{"rope_base": 10000.0, "init": "normal", "init_std_qkv": 0.0246, "beta1": 0.9, "weight_decay": 0.062, "lr_head": 0.00551, "warmup_steps": 549, "batch_tokens": 16384, "seq_len": 1024, "doc_mask": false, "steps": 8814}
MLP neurons of a small language model. Each row is named by its layer, matrix (gate and up: input weights) and neuron, and shows model dimensions 0-223. Each number is 500 + 50 x the weight over its row's rms, rounded and kept within 0 to 999. Numbers have three digits each. A neuron's up and down rows have the sign that makes its largest values positive.
After each neuron's rows, "fires on" lists the tokens most often at its 100 highest values on Wikipedia text that the model never trained on.

L8.gate403:429560466513458516520556539403579401480398490591528552477528532479473469461512539476499450510477541507416477572538436548619542537476424492525518499552475578513595466500519478472460480510511478519472526510423481429473527516561474412460565632548417420548444534575484531504477489552467576432447505573600482443485598543460541558512534532528502502497583442450500631543629550551481505476489537455588516519451493548515505483492530461494531438498522489522506519514520535560478512437545386539452525543427580617512481536495555535494537548523552545452487567521482515419549469485474482557414518480467497495594500332465501471586595465530491438486536478522505510522497569469486569480373
L8.up403:513416571557475559512402537418424468540388531573403449476565516539579441486486396518573512403492575505510599463501529523506518440536489505546481488487526486472420518477676397408562501593475511542517563541549423486538398534540505524481483512457496461533499439483482471442547517504594581513491599474459522454561545519462470527472392451481505544534463410503490430424561434524587533509409495497516521504508476545512491514499480522479521461531475524434547428505517542477583451534471544475491523528441507510522449546437474492442514444509478620453521487474617463474489497485486525497435464456503538515537517354466490546492548416493499482517446407485546467558353537504443482558458
fires on: "e", "r", "i", " H", "ou"

L10.gate228:530473527465569515463410416537573554484463463522510574452463606514424523516478460484509501557504561383493537515346402476493428510470522553508472582436522505550468499552575487572567608472423514503558531500447547509504453528583544598484465503458468367461484470489548507462417482451551475530573550556461493452531430504470525510443550526499465555455475440480550505437565497524532527499498420482417520511495471478481511492494512370439519562505433446578493533539434574591487476454520447457489471523546484392457462551523578571482486554478440451506481553530523570505501533504466509516495510526492446437474480472511398574474479485419482505355536480554551419432545498512495626608419
L10.up228:553459581517489500499488553508512519540501452530565615556480483464567420516499460491442466508563571400483544426556487575460486479510480462483525486480484597454566464510521482477531406592476569416459472498458421516572416578585576433478487495485446516431476425523363478360446463489530550454506532458500486461576528556507505387539513535509487504459406492468488503487543456433514543523449466577479491433555505462494447540478398457507489448476476492477517550560449439538432431435560536442443586500441571506429458509495637587547504487645404499535540544495452507499474507471442465588458475445522455490521461388477491467424449436517491505432493499480468475482486482407470574495445
fires on: "ran", "r", "e", "re", " F"

L2.gate121:400471420509538512517436484541496533469518542587433504470490553476471555538574493530449517504479447521493505665452492535451470521491503514561485549565419473495563571558574531489494494536494554459551462390544483510434556515461480451574560488460572478494461463540439444557435364560487489503521507464435498495574529501529489479477550509428407462493512577397560514487576466511556562504437545578629502548486541505501425537492502534498476541541483481552515499541464514524489438595608522625549458569485491420545508518476465572492478458508597513468533465524563559502501453511464621407586572518462499540660452513480517544531469508551459452524521556442537569478595566537514443475420
L2.up121:419503380557437486502580395502454494530451554465504522455542552549480487493564537480450507486492496555560504489531494388574517557437528494624482497579440394576567545476507521547542582535525598515391480595466484490506516484473399488529510527471480585590525529555484437502374546472537510452536470574501458526539434546590531555484472445511548479464473405461632576580529472543586564465480435502511504521453456450505439504471453502536504442517474538443512408533463541458443464504544546501633484581501518433547457500516549429382544454585521547413476545472527538446517491506481512460455472592430513429495536527498457538491506538522491489396539578552519559464539500546474520516489
fires on: "er", "s", "ion", "i", "ist", "ed"

L2.gate87:486529459587540429516510465575514581558479502538558491519500560558524533495510609456541549467419438374522596498460427404591474460462540488525489516507579572594476452520567519431391496451432403468441490489413543522498434556404430555474493481431565462513422476536448502431483449468481492575481520508472567520549486496436504615497440517489510526432523451510513496480611458613520529562491471444495536547482544572543525458616514463546567437518541436521504516456475560501566529439497482508593428446581413477549499479515439419413451481542438498518477550438457554504449494577506548522569417437505533463400472600518509573490499523510455513484563561556501520466517561524494494495473
L2.up87:471474405510491433513557516441474491600422519483492535484495514553453433538566580517504531518503495516511516488515480466545353521532519538561535479441584471520542516443508558490530510458553492525427488540546488399536516470509467567529376512602503611555573511498548476568449599543454535548484496522582464482560489591598451453555474357454581462443447478540506437461516544526520506455556462498532490467496462396466575481574462468484486571585500368542508513428484466550451501428522579602569487495464493504503499526534481476461595513558466468522394455481478622508440443491476453542501487579412419498477444545508477540529490563469543488486474596451503539455471526533513507364547
fires on: "ou", "if", "ol", "un", "c"

L3.gate422:511437342552450481544478424446480495529490491500553466494508529434420486563493504508546508551585533478557455553432533479450542474463485533560495585529463480480522491526545523545482580525481570460543453438508613455478554481403406566460547420526450486436395520486444513423467379493528528510550551509486448507539502482407541561453499491417537545458551493458551498533575503393482522438477503500556422494557503452439528463572504543455427500516507465425507510528424562475483382505624450596524563525616477394555461529488499531464619528499531504473519501512508408497491407520566481498543535492445394496511515467516487528526514474528410404399521502574470501437554538513544446547435
L3.up422:432524463530520530475543486467511528418596415518531433480553456535497497477518488558525508435599511510534447564493475497537531528494501501493443480600384452496487501412527616508437506509556562467510486384626548412490638407482444495488543536560511525440545555509464487464463510464524447437623527453565458518497489467517479493437478534482492440544477547513501557498402488443508435536405417470487564510607467429461587493454541506590523463522482444521526474566393492483584515542589508466512506564468488513448531482469530584510518478506627462566586477408495494505481495461446483411477630464543498504568522530448489513524483481545548515565583462565464567453547439491566494600489
fires on: "e", "ec", "at", "i", " n", "ist"

L9.gate425:508470453514455413528535530614551508494510433543445553529494556516500507430501586509553458470536479454523500538437567473503475530613423491519533468544525607552506550492546531532489499476566672519600522431502504534478497559599575572551488498563457513498446464496517461402527461559448459456516495534416487450585518576470523452488528488409572482491483483457481523536476575591493506542427426521519536471488621518416465568518455490493497503499518519517512605410414528592460530508508467515416583460563590527488439528516523507463467550439481490522485531539530565391569451519518428415471557453469422490429470447577467548528536527464501558420534528564499480529528548599369474518434
L9.up425:464466514432507431503534585541562480530555501467475503534505537510538467549416523478532463510490463499613509466443520436468506511553396458535553479564585534435448561464449468504513516537609502533508485419447505483485426543485533578519499490487530518514613487485522399441546451551473463456490545554470552468570490479520478476479550509463613471467518495540462459503390556585484502630444467485455469490614509501442416478493507406514573540531551469459579570357500499410456464453539529475435553467428586585438459501499482426483381491542541483528558532527537522437549448488503404469481622463598479494475542540493505501457477539512496540547499535633522581545511521604483438585513
fires on: " the", "c", " c"

L6.gate100:434460423526502509500518486474432515490533433452542497455424471451437580420548555490523548430433578467463439566528477568566510450484556578548482472389509326472508559525487579462479562419540432492453506476596555421463560461468486421576552479510505480500497574478472521489526513551515478476515473552526475501542467518471485488521563538604514447521415433438559493557540430477571398449442433406546522500471569509602508492481509494515506487500544432450456484567505526438540472443453372454533521638516497487567394371529521518449460508421514610470509364530486497516516448461421493533498470420488480504459462528482470508506472469566515484531500478563432539479480416537503504498439
L6.up100:447521438616486585515423423583571602482525511511376509378480503504486513472535510541465432526494370528500558529568479468510543571454467543485580554549536528484485497513510486472541518519525489457508573507532547470549368425518543590487431501506466505490483503578490347553533469545440557494674532523430515487525527519517450458467501479533435420437472529523546479519526531456558510541501512550535500434460378391550544542454622493424468505521343553453553495458453504455513522514589474577544505526505478461475524431540543457492450496457489562559472491477492457444463425520587483428452477486499495487572565498493485452474538511460509499534571542478604476552491498502525504438554
fires on: "ov", " I", "t", " D", "or", "ation"

L2.gate401:472475428479492586460490481546459553434528521496482473555501506581633540569572536479570424516487546506483394490523489485530529488513549528464434505490472570443434502497521502436496498497428532625505576471614527455428396514545561613485553454488492534519420502523458521483507468427500593493436466485474611549489471584459487496507519576415538415479433514545595482463509471492430546503508567518546506432477577501542483507553444479552420478509448588562483445492414536496500478519563451459497565478540493513563511476448488534455488519474471487496530518556567552552444557511544480475437589459577485602508527554492545443606490478548533511476474378527430541424486576594483393607405
L2.up401:477501572572529596525474404438521540466538451522490607518451501410563571569569463563449545540454543460464462571406486473493554468463383487540523586567517500566511451518525461492458492533434507464609447461452448458461615590544576487488542472503547481410510457469521506461417411476500521433469520510466547432391488536488485449406436417410554553465461460576484468489588462503582550513378518513506506418484404413434582449593523482510564591411449510552490486559481548547500493504518470471445553484505476520472495519454480563461491456447567542516557538486539548435538459515464498447555512556543482395563459466596478530557472538556513474487517554542529526538456506486528480523448
fires on: "{", "e", "s", "i", "["

L3.gate31:556473437586430440567543457517501517562515448519496448476506503528418457578523609500500577527539502461600463545502412447559437397470511550509403557445544422598425582556511526488391507471472547479465524477484435501565555497466474509511532485542505533566506529470473501480513550559433428478565461529592463525564455571439485520402534498484523506444443429491476569469586487465464579427453489499552571468564396463509460469547507529608508428527445463540407530524433519486498504531542552565458424487519421429637533496492464447489511505505516428539447459417417397525575481512397515532507497499443479510537425558522444453518519505560562435421587511493479509445525550479552474554481
L3.up31:528517474494482530512539413516368543517498533520519455501569566504486518513499538515493494524533508516462410464497415533472612486459450500509552487472500477563564444492494516517466569518424452460500479465512454495439569431522494443586569417552501470524536515481548480551522508467547524472637485596582488527553437534407552536489525558470558453524533466493597532518561433495590550493404544499519505585491443487473381589470521524553529469560508511534495468523422495482415464464502567615580518572500497527536483427514481599478501517480571539459484538501471483462574407571524521621497570570527504486497488520529435398483558529576471423474648574468433622488524476374500560461495
fires on: "u", "un", "s", "i", "ent", "ian"

L10.gate565:544418543536569458530444478498485550507509435563579477531460452488497539419516516434466495533521553409523521529445506509418512543426518488565426493491520504523477479497520586521441504502475619472530448393567525454418478342570436579570454450492525523515449522544495492395473483520360564587461461509417498480586455489510511493525475403471478522426473480453490563440551489495516518519528440523503540420547486507495459447416404507408425515457528500445545488521482518549432489513545473485442510490506486524455425484565495549570485530501534567477542492455501510459488539314391521550535502568485426507504464454528459512507392554355533517556576465575491566480501465524458430568489
L10.up565:434431490515541497425530510477540394478497547558635487550512597520478455490500591489422395455514454551477458564468467570470475541525456518571468506483552491464499453452504474533584583470559521548448509491537496454567428568572571456470472521488467482452549526489613522528552511416448563393523590478469546574459588525470445529490530490423478593424499451488503518461561590512451567428567528381545494467449549503446593446418479504634514461490476444456553572448489449518536495548460542463475535475504453412490545488434448498507458484437420408545523509472554568485469442453450469450421496524446421570519530559431476536438539515464390539484496517477492498493402491552549493517492
fires on: " c", " and", "ist", " w", "en"

L6.gate256:440409505537529514626553501513491501640489512488382540489393424470477556484494493442551529464499427516529451542454487503554478440520564527497457474534379523527526494545474495594400544446500520468510442470563479507494462503454545428519546455520580488521506505555600518447576454404473501507533497527518565489470467498533479419526549544412480467394494422538451595524475581473492500504496533487456453462484618481512485430576492517500532400428511524436522586465424490571452601517549493467440557502522433472428532558469464504462323531409530476441526469485543547501508462490463499428476464442598474508497513524543484497525563496535521610472422484407498500561484557602426489494476
L6.up256:453487470507588504664511501563482587554498455442410501499440412509486470483408481455568479489383437572577455507504458450489447520456512478428446474558479571486484553517482461647469602507506473456466416575513534545523485501443488441530583419520530437517447508532549426439558454430534549502495486439475495470435490517513427459491546579479474539456527511496463507505443501447527534496499567504447407448498562403472513430482479523487556435423598539523561584489482453467435541502511508497530569465520464521436591577445475526503408510549538464434565367506606439544451436496535519573460475477561575546585469532492433462489471452558570534466427515458520484516548525563468482555464
fires on: " c", " w"

L2.gate392:528532459454459595486554558533428534463508483633533551485598454500473515372534592506453548547469486450480570627484497515542553444492495540468564558526437477538561467495514446537456527554468442454497513418523520508480614474480438573505550425517482356452473481464529492528436382530514535572525542467502490575490475437529585535466525478413547472429461554440590489494508477469441510419485483515500506495553532493517475467631432530541428510539537574504470504479515507529483403484476464504487489441509469595462542499504471588394555536546565545530538484504415526446518482524464580390560444552536446450508524457566578539523518451506490462532557522540397535455482504521485451523344
L2.up392:504538453449587505504503583518520507492391448570434504446584600534498446368504490521478586417453550647528519507467483444560453500413478538629499468517553489578602543403575498533494467521647503463592500613485482516529498510505424486532504492576488514515522483576561451560441499470512535470502576492462475485482519512464552603439513467533541574413498486423547530523472450596563477511552475542437557487485470587431455451493468447588555547472544471490522478508516525492482411475523478567608489495554486469516507485417555407421590532469440527510463508520484524531577528453486439467559578567523481534442438522516563452561502416419503520482507567498484505500491550535513480517538
fires on: " as"

L10.gate16:465424477577528374593473439482504527546537471520473508545540421477509518458511520435439484537543509469462496488446495482495453464414525483567563540458452542448563471488487524499478534470523544473464505428562538588491417521596524587476440559503514451527484529492422535374547455476473526485380536529407466529408475460413498528489529408453519523466520551391454515528517618548459504475486437431494533473538520439521533465498393529427518486440553479505536563477501515580463515535459459510415454453481437391515428523542522477565464485478531454495515469403544436428398515365391469380435454568430469554508462497519493503551415533419546447575500430485524502445436546479487481484446
L10.up16:511454455414491523497565574566577498449495496479405529542544378509485519510559561470436473469459407458573482504554528474481541545476400506505553458603513461509437503468484480601463567398568536394451521448515491513436426462564531535437486478473465527477549457475510472470566447465523415522447444535502437479461533502456475394508509526491466479493438512583477479409437575454467664605500526527463470481525479519530466580488483554499445493484580552505571587502548453414448499499563499559539411319515431502487498495467481427497451576465472583583550477468535437543467468420440472546474483460443492474556507513460501520459470562560445555451458559549556521416465535511495476547500
fires on: " c", " re"

L3.gate514:442504430534487368496527564539499506514513436419516549556599477540504566498507548454502581463512529509503454513528597495554516519575504546513478525487461546548538519479481464460438438489454397523473624532511565463418401421472412396418453405480444426513539563483554526432463501520433600491467504602579473533469433513487489412523520494549559500488511361480438537407554423505502513375567541392512447462483456503474513498563516506516514540436487498520523422476534493591462507445467511452501438498502459591575553522407462476485374517553517446431403508416494508469520491538449599506486555491504501454574524496499560523511502503502501618523506503499508522518563485465496598485475
L3.up514:489500519536609424454465528509560481470456514485413531491484473516463510362544562529457587462479477426490508438547532498431373479572470531447448501368479533441467526542453524472452492502553467546471496611563551429452440499534499514511415494486468488518534499386475577546473421514534524555466525613498529622526398455475615491432576451519512576509484450484564455504438458527423525479485554482541493466554423513595533530535471462425398514504453485495501538358481488551618514501522525487567512487514483426518486438495569487513489459478391405461541442492417561446461558529524488522535532461582443530484495492524478485448492491471522626464575482441471523465469576560469499504485
fires on: "end", "ad", "ol", "3", "b", "in"

L6.gate65:452540415484497540490534482520523472486443470454472446515440418468515635521473475434540503438416465399498568439522417496424579416471504467557470502469502474489445469526429494521372591501557499439554545498495423575476531537460453530499543477615508433502509497474530581499450460455477482391522484452404500483470438489516513526376439526494502614510521500506494515491637418502559490412475501458553458578431552508575535459507444447483416475512504429528462431447439452542501553532560427455535542543544476445513543582450507570448453550395557558449449463507481409519497471554515568454405600463462402514512544475517489571536559515447484486456502469577460475525516485495420507549472
L6.up65:507573427470535462473570466427511541479528484479458560588414506483490544540500500419384504520480425600528525492565548541535480513526497549461463544485487440453502426450562488485460462503624546549442441416525494425543568542483470562447527516538504501478520440503474475561473531538464440470398500534500528439467436569612525593457470501510498454515493471483462545563495597608488529483479471524516562550497495538567457453555506488392466388531544508478451498516430423534494476406585517473446585455471422505535476522569446529538528424491510518551382482608568487574519488460575475531538492557413508662470474619513528532498549548586499506436499428554513476463576551475521456551533
fires on: "ic", "i", "l", "\n", "ap", " ("

L6.gate320:494465485523528429554480461485500499489505530504575581548440480470486580483500546505538547479452401409446517482504486446561475472504531576529452535498503426571429558482469491557442555466503468516444524489618513457555519473573440481630458476567542376454524474442494507488476486535507514579543449522505528556536456531525451452480486471530433613554437428453541470488546501419582453458551368453497465544535525500494471371487508538494534455549443496548427468562427472553455397572463466436454507402524443560490505464467546523461457506554536471355476505565416431552503540478458583483463473457515525574505483508610374548533399419551515477435509471503483549481581542516473417523470
L6.up320:578480476502510496539584443527478456414589461529604522575414451557515571535512547398479486574519446455488494472473509510510438480501517490455487491482411509471493513512591461479423540605524455375468453492531527556465510531450554455540508435446566466522510414398538384516460447520451519589463477468600561630459532536486512444433451538562519523531476482395438483507520524549472571526525518513569550481549485560498400526495454498573487449511470627522567518586496403481600509527571480468468496444497502563451505493446509517556470395530559496373556497517455549510571544542499545508479460479550463600528554533530387529554466518544542478514428472552540450556419508493519488541548
fires on: "n", "ver", "re", "i", "qu"

L9.gate397:432477511592379404488580434465529497484539420505520467406454532523499488487504544512499491504595431489362445554475512534525645505493586451500589561531386496540432465491504510493502561473526486436478472500525547465429494481619467439532521592491461561463437494451436563463528527503493528486611432498549518481494497482487443543508492508455584474458552423432483559448474480459449520507433460481477489502493531468529423519466550485448547468508506504452433577526531503511443527555433451577421541470478469566491561478482486593461556549601591525458455505475438439374524443492485414451511482453460487454565541456500556587524560511589615426451505566505481424535529455465449473527415
L9.up397:512463469424483388454477477470463539446450472496530455495488507544494491545597356441522482568633490563407551475511559468496591552504509504429467489513475511512364423445489455490463460562490495463503528416468532554477378474575505604565584593473490455546490492517460500556510510498494533485494641522481608508418499484441488564474489460492512597530628420480408608571463551507466478523541499450452447431475511529512491531573551498503541505487548588467474514521504426519443543478472487556437540432528446492463552480475456501478478499518481480530524340465520490495593525448561501397531485425489523547497566419490578475488529509538518481436457539482568478540539485476493469594445
fires on: " Ch", " M", "at", " H", "o", "r"

L2.gate295:528452491523408530487482542519500483531475423506566499635502496548585568520504534548477428486473562360469454475497443561536501490467501525568463578426439556456441479572523434500485423525494555485545511493579438459468395625552588560458546453497490437465501525587425531508509387476445503499464452535463544513391520520564563471471549551442534467399459483582487455462460509432486514504482543551540578413515526487557536475496511487475446430446397523506436438510428562511515476622516471430466518454537428497520505506483445537549502552431539486524567507539466577534536579486464489382407548436541615494513463530420445542554396570508506510522476509466434538519430506517483500535452
L2.up295:552479552508466547454455538473467469510488529403613550563442511523424553581471535463632467459499528364501533501511563490534508543448506524517484534521505578533426593519496506489527471515531452458419565447484530433407371618587524516417531467506471517513494566520432450499479468480420546495479433515459609476468602535409529471470496532477508491505398463588528517508533526394486521468509564460575448550484483609570445504585508544414549434485492521419475447552448555468539536524503429416429579493510446541594415512428477466533546493571501516510481505561515468524497529566509492464449536522530581468449591450438500480511549532547475483467521555508444530404460510511597512566470
fires on: "{", "_", "^", "[", "i"

L3.gate444:567492502494536466561547542442479478474478427487584596501508495441517489512481534468443440500465528551508489611539564531515508505468504544474479528566493465462512517458498550527492481517543535482447497422551509529542512457590394501621546518531506539466527486520517484450424425599412567439556532564501520446505455512530410532549483472479475474451488381464491535508505591434525462457535448520484572493491504438491505414588434610520488581554444480519466474499471418596392467493530457571425494430585489530545481507465521443454435516488595368419499458461483538484631510572504476434454526543415480485496475534545423531620515452474412506447425544469476489454533450484395555575384
L3.up444:468535459471511540504505540486490484436483450491433542499456515519506623464535501513512557477438539533498513536532432547502550491438431461396528548390414509534544506611564494450483475482446542543557581503462463597607463560598512467498481533423518513486591493549466503617508544404443421547466481549504533475428451469483543438492472415517472504536462483536449469505566580439625558561459571549406595478482488523480400506521482446510532519525502573502489474517590499606596449534512518572517494442506525442439570503449384458461514491427489514474561437595526566446473555556411521479423496449572444539517455526571518541587538502521542472544482463469499492578551577414457500488529
fires on: "as", "ver", "n", "on"

L2.gate170:496493518520509519567474511519508611540515417567511503425458519584508514490500461547583482538484438454553531531493464542509498472578562538499438480549590516525464491499486486437434625618524526483422520448532515509435345451426506507473566457455483522451482525477480436477626471571513482533490473566475536512608518493520435483399576496428572457558472486449601473414485560542484438445446543587530558436577528439527552509553494454542503481497509551587488531437523543482491558459612489481522470496505435423574502490568493553545469481534535480569427462557513438605549578494443625571487484533473575553551485550523413455512474493546517582492568549509521443474596491494566507570526
L2.up170:513491533522483528569434499471479544509482489452382451486399457592488501428496499538509582493473450425579603553548520521511528465505434521525493479500501441646528481479470521456479582535481461507460502482503559574500525471423562509440615506452540503444459509484504482441575521548597438525473496536500499474470470555531443470458594411419432497495522403517563537498475479523413439502539440536478453462514439440574609505528514481489514496501499485586485465427488586507491485499581505453483506545538382475601456456584546464544410503552525503498430523542544355537534505503464600646539529626544487487573547509478434482492463511524464514472549475568523433398455438505555532552557
fires on: "oc", " S", "ak", "ac"

L6.gate155:585513460542537529537567493515446571516388494641460517411547452404492472406497527512449631396468568461478528591442460518507533531462447570578588536526465506584558524438522451508532546504525533415492522510451517507448548491516519519501459504552464408487496471539458491479492458582497560524547437438505528464533522512472615481491407465405571444384505487482494511537515501515538615531498523433505523456490456455487533521568481521457517471443440510532491535458490529458428435508560493575584532565468518561540568592518512497507498474477530511540567449449523513386504370358601489476441504495492486472519502448478550498505445538542531534524460472391449590532548495534434490408449
L6.up155:502562404455558519528518474535466507564389453478526431482519557647514474446405534569453486522413471506561482448517381423610564480493545498519548563557490422482490450434617489493505420558471490490542555474525564574548449461547481508440563540432488493530482546425535566575440582485519528489458487468531448575545454472506506543441490469508441435511488522530451544551428494549467493558556537481480544489494494488424490486556463610605483464521622576452446382479481592502488486466437489518544493511507437512474487460473425511505558448533454388527533534553482415547484441500455520458525425547524436586513445530477578470504567407556472471539542471535482582569472479555471543487414
fires on: " as", " in", " with"

L3.gate250:470487550475429520504484472568471419487492529453488462536496479429422591496521513575467486561582514532415387508422483548427495417501489517507450543476414486555515533543536508532437527580428507512546551485495577524527501492519467584479539473476530405491562461407548522528447390577482499498513536547568479603542462546516495524488455467467547525545487362530625417515628448494369476480512524462609433530530524559473497493570493460510501475437491449435442465487518476539495456575581462563537522495546558459474507511429492555447486530484578428380536503406442494506523426520558565421478566456561477552475547481519429638519540503512506446441549511549472521483492502554423526453429
L3.up250:509482531387531483490519509489488557494451468466447418546471515552399579493484529508532451489555431490469454570536466450445519419471439499484571554486420538606357504470517493554445513517517559556497449491488531531584549604576594581525609509377564547538559535496509541497449422516509560459517509502483519559501542492427434510492376522505546508496574468530535467514566431538398487514560512431569402520485506500501496511520601441539556487549523539466518486419500539563531525551544576528482586524479536577489540522524475464439423482472481473479440448451452590559465506524551591486459625529528471576551534473537399558540528500493592476486565430535500473473528644531508508485512
fires on: "e", "1", "c", "a", "he", "u"

L2.gate120:541477467624477522481394564485567541534428517517483508553439540517552525528481689537551524465541394462543508574546476496564451508525515491513564547575539534554467552486548499529453565470479433483479477503473482517467504525472380521515449470469445539459411428493472503403497414488509400500459510495508645509469495513558465533545543481483495551487550428465508542428508419485553460506493458504537485538547506428533558427546457559436451606521493447477477490434528463509530484545489492420484371473568475536588518489515538432478568523554503433475423540499423544441436526568528496585578445454467545441531549606542463628501508539467434420526515546495461497469489570482481552456383
L2.up120:502590431533531457503506462458575534567465479473495521530490585496546465515546566474461538402491511497531501523531493481558478565554524491541493550536555474514535480510578504431453482506561481428544405589482512456478572482471477510508441447483456558487475394568530616396544545492476425473526533515521569477363506560546511509442543459516472615485535426401485537505535459525587479531578442479408542528495474422370527499570506496482513604537444476472510511477416465541478403448507519473582536511488446459531515543534568481418551505464479446555420578577490649561438573525633471531540452531426470495487507578505491529521479577419484448510567521486512452507459573502463600496456
fires on: "if"

L9.gate411:547538521491484510496581429523483674517454449518499528588403371548550483474513531480456560562515521484478576483440485533484508486543534605506468513531555470497579438530565444482517550527443511432474529423550519484473540450488476522523482421577488491467447431547510458405529570536486471548503510549461439469658444647513536462460492541494489525541576457538558488496483564532514535511559370466534551591565540492480406460484560483445523515509500472561458517481453505462521510458514459511471522534542460553493423505571603604412527530593491589541497501554519478436508502511406526561506497530365492473526510451534402533570484511415471404452503543532501533444559516472444542563485
L9.up411:519446490514504550567485437455594546548476412517362576504402489577523532511429534554394505534413507388462560479480496564435452507540501451529540486409456529405494588409551507486509418441445527516522600460511590507497475536549439530530463468499538504498498534512539486441479480558500583532490430602472518438589490487482511471457507539451474470458481487503571480508516510462489472479553545589611552457524595555467482523456512431362446496483442553580535569358470436540445496471512569508523484568500470530512497517544523497481539428520412469397511558494544583589481535546630574516456487463504475436555540484487505451451397522444495494479558467487581492521484501520442498529515
fires on: "it", "ran", "r", "iv", "ic"

L9.gate11:587544503454486548550495510426481473456454424494493552490477503550550536499538536527561482436483580425442565390506439498571470564505510416503489447492441456541494517476540528417462474536471540479494569555488323492501508498462503468484468530534489529565528577534453454474586493498433414408489452573476463484479425438491457410556564505487463385481470508549459561469418600534601543527456475539517605565452495528701533588532446462556570466422482487502480487582370539451519489506529465538495577414454480473499523507467480571537487562493499517508541445490482518487492461447488465399534493415498502483504496486493485473532550523440609455504542438511377583470537479533488485502449
L9.up11:542532471607496561545483519490495581409499511540543467456491510480537533412411502559448544538601471557608558519543480569427420507474402509533601465407427509524482525542474550539493485378558512489516545529549471493519528487483556521506464444503409505502558450417486436502544456487519553466612538574458543571550513579571372482542583510603509450492419543517524515471510454538454414522510429525491418439556526417542539485452471566502527519503471445561571541465499554480467470540555484533549629491536452469456506429553520511435445468500551583502542506412494479458470470560446482596463507542558495491472519579495478528472475483487575489510506566488433554380381434487447444473512
fires on: "t", "it", "ov", "at"

L9.gate44:516469460523575454535438417441462491533451488540513437504519570534482504466495456435412525506520566369454483549467583505501487524438524493495469450469565475487481419539537509390450421535430537452573516452507559417442557551557433549550455482486462441547439622534482510432517377458524435506488421540441502581489528384440493461459475449532487461516482513448494481552384397546505481483494467482570472541503562497511530453496495469444436437516439497506465528466481452482480495556523463428478489515514458394489448487510502435394594484532465429454540411496484510519447590506425556518536554632483368538427499487563506526603543512384522487521529453603487518499482527474538429451544
L9.up44:507536480485473539474505559494602576491429516459456523462481454458405450487481480555463524511376582545545429566444568491428499472486407475511554514536475424446504551441517555512535493526619569474462503472572562473496559448505453504429509554501525487540468484528441536534402527504452360425499405489552451522374465471458527451556573506488494507532490458511518445486444483477389567513479587593454531534514516431516578362481522616518571523439493555496550526514518401520550552453561509528474492464564538555466496565448483460475537564596496514410419468560541505527510534463509579448544532592473499483538533535557516503519626558500555477449466481441492522497595449498475432478577
fires on: " re", " he", "he", "ir"

L6.gate423:390451472487424496530555450445513439459523479509462414437465441522432561495478459476585527450484527475439474468479523469512535469599566540502438443514394430620514484473453458509412529569527579419602543530491376553478565481533529518518545584591574556503487504477544471495548425445499493463444464565536568485504458461454580464433506482459482476527499512523485540523572457555465489522399463419506488473458554518514503538449543456601551408457518461460496450459508479553497492476486459497490515475510523440484526470519413533379465459434516531381551520435516442512502470497498546496483575427571473570582621525496543514563490512499552529450458569543421599498412493585392485600493
L6.up423:465393437486556539502469535535534475502486439507478524584459525515539584487502573515517410474524480552549575520485465529447461475514463533576571440538485505525547523480420449631472513475551582427596462474474518514399551523512416593417510522453500481492470415551575506446438446495474499484479534478413470468499543501431472516512533473503489664495619459519486507540571414494414471483491458452560422520578453529451465460450493518489551398468520419408460449525504535570545439505633484466554540518488503488458416614458556515552538436445593539533480402433520477533469425479526444426436537500469484527565519518478476563587473542483474529415448451519430469564443464556528500497521
fires on: "i", "ic", "c", "er", "a", "b"

L8.gate361:439480421566417494453492424459492548456414476524484495435520503521475546528452493461452577414492452429453507452526489526535542579517442533518536546556411550473461542571494550461467487541457666567533452535434442529518513528525484531510455550497540441535467509484534520395477515388468507510508440553483434512418498496535484500524442477508425430469519494403463471446557449532482452483500528467427468494455500537502465466436578459525521500364507411599492480516558593522480527623552431480471492551425524452565428470498569454434501504514488558481407445522475535469533554477388460517498599472327481522566496408497476488577515534407511471472455537449547449481508614521477557439502
L8.up361:550466493481497449516503587357489527583505468514492498405476585498496484500536445458515474524468541553473539541478528486407461532519489424484545516497435560545527489478567530554480515527483578504561492506519430565525475584524493474523520536488451525551496530563448493383507509510479473449515519441458556470548614433428523487607530440395584498525481397484496538491576482482568499486594543462460524515581546451523481413440521548563563454565467511456476412548575586481438446450448563567570592480501448623452488533496435445549482474422480493451512472464472499506511506530512509558535509468470448461468469379582510588468560500456573360518510573562464479553455460393469406410523
fires on: "r", "e", "ou"